config = dict(
    n_layer=9,
    d_model=320,
    n_head=10,
    n_kv_head=10,
    head_dim=32,
    d_mlp=832,
    vocab_size=2055,
    activation='swiglu',
    norm='rmsnorm',
    norm_place='pre',
    norm_eps=1e-06,
    positions='rope',
    rope_base=10000.0,
    rope_fraction=1.0,
    qk_norm=False,
    attn_scale=0.177,
    bias='none',
    tie_embeddings=False,
    parallel_block=False,
    init='normal',
    init_std_qkv=0.0319,
    init_std_o=0.0319,
    init_std_up=0.0319,
    init_std_down=0.0,
    optimizer='adam_variant',
    lr=0.00122,
    beta1=0.9,
    weight_decay=0.2,
    lr_head=0.00469,
    grad_clip=1.0,
    warmup_steps=241,
    schedule='wsd',
    decay_fraction=0.84,
    decay_shape='linear',
    final_lr_fraction=0.05,
    batch_tokens=131072,
    seq_len=256,
    doc_mask=True,
    z_loss=1e-05,
    train_tokens=828300000,
    steps=6320,
    dataset='wikipedia_en',
)
MLP neurons of a small language model. Each row is named by its layer, matrix (gate and up: input weights) and neuron, and shows model dimensions 96-223. Each number is 500 + 50 x the weight over its row's rms, rounded and kept within 0 to 999. Numbers have three digits each. A neuron's up and down rows have the sign that makes its largest values positive.
Before each neuron's rows, "fires on" lists the tokens most often at its 100 highest values on Wikipedia text that the model never trained on.

fires on: "est", "all", "der", "und", "rol"
L4.gate585:537468601469506522456462497496553415630507566637512555457469468395532535543388468480536508576525441435478462572498449446483447535455469495424488480521470457498472468420444532491508516528444506464558484482507476534521535527476460441570427499531472481520421408506599541588538474487476481409453524559471459443400458548646469523531606492502456486521538591402450601492531479430449486513529
L4.up585:529450427450437473493588490524503513534530475488455540496486404457502450435462497385548522589469527564506521502455559539525531383483486523473422457536501457562506436567456458422531513592498506613524540494554439480536496534541512442493455458496498563646502484439480554494485510556561556458495497504588564441508506498448424449517514483512417651623369484560555512549462474509504541529482

fires on: "ic", "le", "op", "ath", "ice", "ation"
L4.gate440:470552455416368522526475500456496500494490565517477439455459459469561529525437505405528530480409498502545571515557500581486460460517495488452514528585452558582468479453484475488463532499462489492560501377589473536509484523488462501455440370471406471538605525485527494520437575639515512471473459588510493528508498499522486493486461580528564539531554482540537471539588462443529446453398
L4.up440:549450495549482501529389543493514448501493557488511526502375480575458561492524484513506480434506505447452414513468485456429438595509477516451412503516455490539513488370459512493451528438555475502506550443473430547520499566466589549506458450473590395463362514470488505598515565550579495622464537517461422452465489409599539417458480457522616454509602526518409570501653488556517559514455

fires on: " and", " &", ","
L2.gate100:426417583426439470551586419503488498459516534455443515549446522472559540484459445550538573559492417479510467499594483544421388466486577430478496464435478605482543542536531515501576488540422510403530472484452543490534577546512442462511544533499452605472484367506527467526557533490466515506397465411576484485566472523465489442599476454484477548548496536538482537456609463488589468481521
L2.up100:460496552519465473467534472470486549522407510461504521401444560497525553578551482505565550506524498414406477486525491427452520526434439490464545442494507547496512603538545507464552540568547470468545463446516568619532486517463455517547473469547479573354423499570525546538466503499477525478461532447530468501550517539513532485470468573511501567493534439464478468449423467544585445515483

fires on: " (", " are", " were", "ch", ".", " l"
L2.gate227:601550510584440459448515517455520580405560518513468561546498615458558474567451501547460551630602472389506512471489505549523448509502571495525484447510515464455533444584561526430542468487519534478481576492557433548516511513441518449552517523482520550539502488517489551425526411552463501497395536481531528411508544513462489528547571549474552469492486513479563536422554501487515529536457
L2.up227:503499486554577543501486522517511498553456455449565520449547479483374531491527514452464444606541371456489505467572570437518515547474471561567508520465494469514601414561626548359537477539590479509443505604476479544515455475523658460491499451485504510571490505487525468422486463510377506491388542519473549409551534493414419589434565536498499487444468452470523521532540474487453504538494

fires on: " pre", " Pre", " well", " camp", " High", " high"
L2.gate73:525572404497462541387510518546427555433418520541489467498432517530584469483522399522549477565440424527489567485590399493412487461502428502509508443475373404468565478546520622497433577499535531478457505422510472471472389530432512480501565448430455509428475510545446479514495471506476449560545469524457552487524535561517588592538528525573494506504604532424405577397514518439539504536521
L2.up73:492455505478437501475554530443436468423440520500501492485482494490477535532488400476436509479375521548564394467575507566491486386480430511516440500485507437520500461499501476490447561538472502525407540459461379415511437579527568400541464495435423548511498507479544431558404376481494417439450410526507492576516530451464648577449560545466423563546564542524468486488483521404532523505536

fires on: " be", " pre", " Pre", " e"
L2.gate206:496550511478509459498493488447451535392518501437458466478459485539559410419559480512593580490559461477508525416570490510505490496586544473424562496382545427469419491448549507550502441440594505521633519491485522451497492563378519478465526473491535493470451490534529612512603424593540560519486562421487434508499460509530472527553408571527492436586475500406466574441493574457468512430479
L2.up206:505450558521560507503495473488529549386462464556556517434424520498544593612492573502533501491466591477510491511539437546456441476409560533479529497447501527457531441518463569518528441578508511581438528426505482494466496512432521502530470512522633409506505520415517484598423410467531472501481420422571528466520545486489574576521481557464547461469480468424499525452505513418535471466640

fires on: "ach", "oin", " go", "ceed", "able", " k"
L2.gate497:462518511463428445531464452509522506509463502528574456487568549476528454502507495494534408527526529491613479559498571442525527444457454473509451556454520542534476562499439420492469434578475522530550560556539419474475532454534504455531485491540498540400462523508483545501499518467530546513536491416486464491542474454610500557517464580524554478486428435611506504512564525527519509584505
L2.up497:525415604417533511463534495475480543519518446474396463445460425538467425508557584459519458518409485481487622556489383495448514480543587427535537459497535647532441586530477474464528399508462502489510338524518441454497566483538426575552505546481504509498498545486516443597431486460538469573516468407564493466472497502437481532483436568436503527470476548572475508514484541349528463446565

fires on: "\n\n", "\"", ")\n\n", " \"", ".\n\n", ")"
L2.gate626:536436511510469503568418460413507516505441498589502478529568470507545490368443473444535481541531487456529515402529466472494558500505452460570459601542611476573554530496494512523502504508569491467480521469567488481507445572536530468514537533477525435601510575533484474422436534453440458450468554487477545493478516499501598620435569429434475473471568574523477474519410433420490554526581
L2.up626:444452522505563465452517427525510454535443416450511425520581491489533444447480441461511460436388494601555485482604471490461575487503567473476393466412495573503480497498497505514586504554532410471510506366474474543494502516580465459524450484515613477539513537540487477490438599429436520504474463473409515445564498509455540435451551502493460527473507453554487479499405508470550373470474

fires on: ":", "che"
L2.gate601:483565476418498429506506494470504601574578575477534408517533528447567505570537455436585501493430431496445520613570553607472508488458468525499491574484396494483518376358501536494488570535419465517521435446538482508538419584545481507565553389558570420501541488550532518504529472464425468470481578521465421465498423531524582637483492452527462430469467472459503448478569527520585490498477
L2.up601:464491527392512433408461519494504523497492683568459496507442611512503572594499459582534476532468594571462478531495485516509409451475547565564552551466487569467489468526480482435487532461505482484563599552422475481532557533486461432476516479518508570450503512528426558465532416522447407525528517470552510483539471449532474480542489523421419460457508536467537589427612512549557465449579

fires on: " def", " wh", "\"", "\n\n", "or", " final"
L2.gate506:522578561508535534493460585430413546446510463403477418511502525534518457358561536434561505552603453442556543561541486502554514485565476500518485559467521496477512465440530470532399462624537483452530521473602547431548519501545499499555562442441507515632523556478581507436518507526411534479458520485426592486508479504459557523532489602489424521507594556511413449461436505432420484617541
L2.up506:549466447527580602525529506477479491496568434580556509583485510486505489502489448488509461501641508531509486455452526504503501598502456405471507568495484505535452378560459570557484546531548435532494629446570511496508503492488505459473466392525586446576499501510456545383513470492525458516529463428406612531455528408545452492500525512484602522469483541526431486444467527508503492445568

fires on: ",", " of", ")", " on", " in", " near"
L2.gate3:539524433429590463426481483544410527462464444510560473557503577430555505513612463496589401541517481494442466498538537469546555375512512498438457508561405511454554532451497469554509432519504375521533503468543491542468565544483473492509543405545546455456508412503547460471549538531540537457545517460451500450538420548546473411512443493544492456547466554496412500552434604445509533501616
L2.up3:503462507594538495611493545505555508448484578566493490447506497452487449502500603492607590510580541515433503469503523582467460499589422616513529501471553493347520420574426546473423502534463452544522542571446488447507542498561475472487544515407490526516489482462451417575485520545551449568535517411521659539472556452483445495516474528422586501481461480621484531475494462493432437498591

fires on: "at", "che", "h", "-", "r", "-f"
L4.gate230:514478487580529481476590520531574543557602569507418520463409473502558518543600523534520437509415562536494493480514536545533584530492455555429523527510503611498486480531545513565473500526530595452536535506563506468539457481498518520495488416509479596525532505494474429557410469496418457476525484483490484494509470546452535581502523480588446471539434474549429524507529451415497493488521
L4.up230:491526433414450578553444460547490456564555556467483497401536616517490595512586469500496547562505579455516512461499497500530438480507569596455545487482541481570503510546534544464492495451500494469509538501470566484603529503471481552453439474571506504509563540449498487418519507568484474483529554456533549404484436460447584441532445433528616513480495485472512488516584417482513522444506

fires on: " of", " br", " str", " eff", " age"
L2.gate813:577489553394497550542496455461511501476510425507454519627487509455458460537494412496453521444538595479477502494543492527411515465481460501475564520470562487559579503470517506534482551479506453590555513425533413471553538538464417538439554495438514420580540433392519549450469488479489514466509401445492553498500469561461567516599436588552497410534451618558556467517455533423450575456512
L2.up813:561500483543513507451399503488457531526649547503447442410577516545514555558539513562522515529491595516510432525455496473577511524405505420488519527520488513451518508587542520498566520468513514493525459560450503501506460591442596417492543492504483587513442508521492512434491443525499514474466450449509477574593511433550550511563523441584557544553551494604467520468391461464490476449419

fires on: "und", "s", " play", "ment", "ome", "all"
L4.gate636:481569506442420538591480466500552503632557458506575433511451393500581508497473557595556394526518571510488528424482493540465418509455438494484541508450448484592447416530546467571557538494540475452517492503508458578456521528538472486493477507426537478501417534525584512530584499500536504403542472546423519439484484434517511488510507493432470428438520633404513534529626509472478564507643
L4.up636:386572453518590585476464563397419483606477540441498488628447530409516555413514539471470450505466496458542465496415529526501603492525424495507449473519509474488407449519560457482457532492579440500522427496419478471489470457492476546579494456525402577466605429513480553495580511529610518464395465505515468475527457470464494483569483488421514522466519442449535407537565482433505533416573

fires on: " rem", ",", "c", "w", "ak", "m"
L4.gate619:511415489515560441565477427516569448474492503508429501508496509551548515569578408532599453513458530549505465522456501528480526503562542453488481482495457486498540581488453529568526477547500549379488483391566505493513549510564432479522568516527497508486474495460446431470531505508499511448460483553673408402499459530563553489550449442428486521504409465465577543550503585482476451427512
L4.up619:526604466561517477511591538481624536451452492484498493492492513505437493513468447466542456558485576571477533491468584469485513512488465498554556504468581503450518528441512559414466525611474477410541482559421444503549464519401473486496510514583568526506421523490503634556474427432511566469497444624448450461466553546524565573491499485487504435469507553486521390534443386459441437485477

fires on: "ow", "op", "ide", "ear", "om", " det"
L4.gate449:445540456529518521539459497439528555504530554476511502476555512517509497430517513543556499486453500525498530483469463592554495472504496514436415598482557529531499490497593566497474428613544559479554487490484447446523482562468565459522560413471532459481474474495449493446373517526431579475471424503542419550498511582429517500524555553601619431494444500506598537410411483444441446440499
L4.up449:445496484454501488525458517555534427440522546536424467489405546480505459502560570478467516632445529476591508491522498533571589446547534435464503487529514382461572493468524445560527474429528499501551393521461558502474515538540547497578618401553540434492495481441434494448512522437506485516536492585412476478540503564437419490490626544564577568500466511520447409546481401457558512412479

fires on: " h", " out", "h", " on", "ire", "ign"
L2.gate186:500488510516465489524554454393475560571512498523460420469443515509513512531557458557516511543524550507496450511433454524490406428429461571580475501450478467521434489515525414555491516478541550408571469519483552394575541491444540411529505472527518494566549528527482488482512522562498555469629539480386478565478548468460523436584556521541467469518535525507594420459466556523510520484405
L2.up186:514469431484428542418462524530580453442557563559561499487563494437496523614514532483484443444486511514462473539465480580466546472360402383493488521508447569437574563549524513555530471494545438518531449481539502553510484487476560513562573574500543449417585501589558433516443539434432419477460502514479622509527572490575495481519519470549479508456456528497592488556466582506535533558504

fires on: "ic", " p", "al", "s", "op", "ail"
L4.gate58:428414523435494510584473498474385517505467580489533553519553484529556469534471537482590453542455423418489536498584471551409423467484472455500568515560441485420534402519496514505534514493512510550519509482530462374436576540487457452487460526461453536452589431530525423499558483510528615443617511553485489560467396375561585460458508443570457491497582558469509563441431475404496494498449
L4.up58:508455488503541480533477507427508412482396527525482553549471507541505548495523493503576545418523468471538476420457522511478437533485536467558493554508410520477494525479477502448408560503474503477395420500449524520480564521495390498447535518526434578489416454457475396597481500519432574498485565393547428426586432480458590551468541454515505568469528575484487516500550525514521500423503

fires on: ":", ".\n\n", " both", " because", " as", " with"
L2.gate520:536425608609494392550522478535439480493415471429419398473513514480547534490498437583497522498478554536548521535546543550583563489515497443433357495491359488528550513475484480509463565503436461434535441458528497529472532503555453433487540485537449548548485484608508453425543544454387539465511511539477435532465512591474559477617507524548482502422563438447501475469495516428452523576440
L2.up520:450485557410462501475538441494551417531562541487459476446415529473480565451543481591560521554480568518516479613514468534524504501534581460541430503380442522381555465383425459493486492580470510448475533485528533382500502452582527413523527467472501587459469483552595440514413476518542562513391532549466533488524523515456541549521498536458421450399555511482548484461574466539533454521532

fires on: ")", "),", ")."
L2.gate289:500473434502482566559473502435470449517462535511513469414484510537559415472465589488499550524472537535576587462560564467473440549434533552496563439558452508429532478582574511541467530543585565542487484542578616449518526501490493569558513501448536473473509504504508400470503491471498507441510512506493514593431486459447484534451570448482421513503517514440528512478532446519541474466560
L2.up289:517549438576486500426537415549452563506509525508545369502562473518532485481432532548503375552527495426408388550510559535495508524524524517500438495567432466516512471571533473447366506544503500588584468489438474590588486527586433582494542432508500511483571536492540534498488548532600511498579543583400552581443505534522455526530496477552515465479577526563548474428416460572543427537450

fires on: ")", "\""
L2.gate552:498504580583458570433498505579572567497538397519425477471541597564560505534514589448554424504511526438538518460523498448584463468523522463473539496586399485507451473519540445539539476502570512488541497468534580403534518524522600606431547421529436580568450461456507481471528478510493518567476560460514531408478479495545425449564577445458519522502517487531573427542454543536451500438525
L2.up552:484550531459526445497465500492522475490524522548583503458488429508475532626454566561565485503487497419474503537509522590480478509566526550588553513594491539446573544447516549421467530489518576574463485475469549481515591536479536556523541554471571406501537525459567425472536529604562497578657525439509513536438477423503495529433487435550440476466504605429468518449466468537526428517560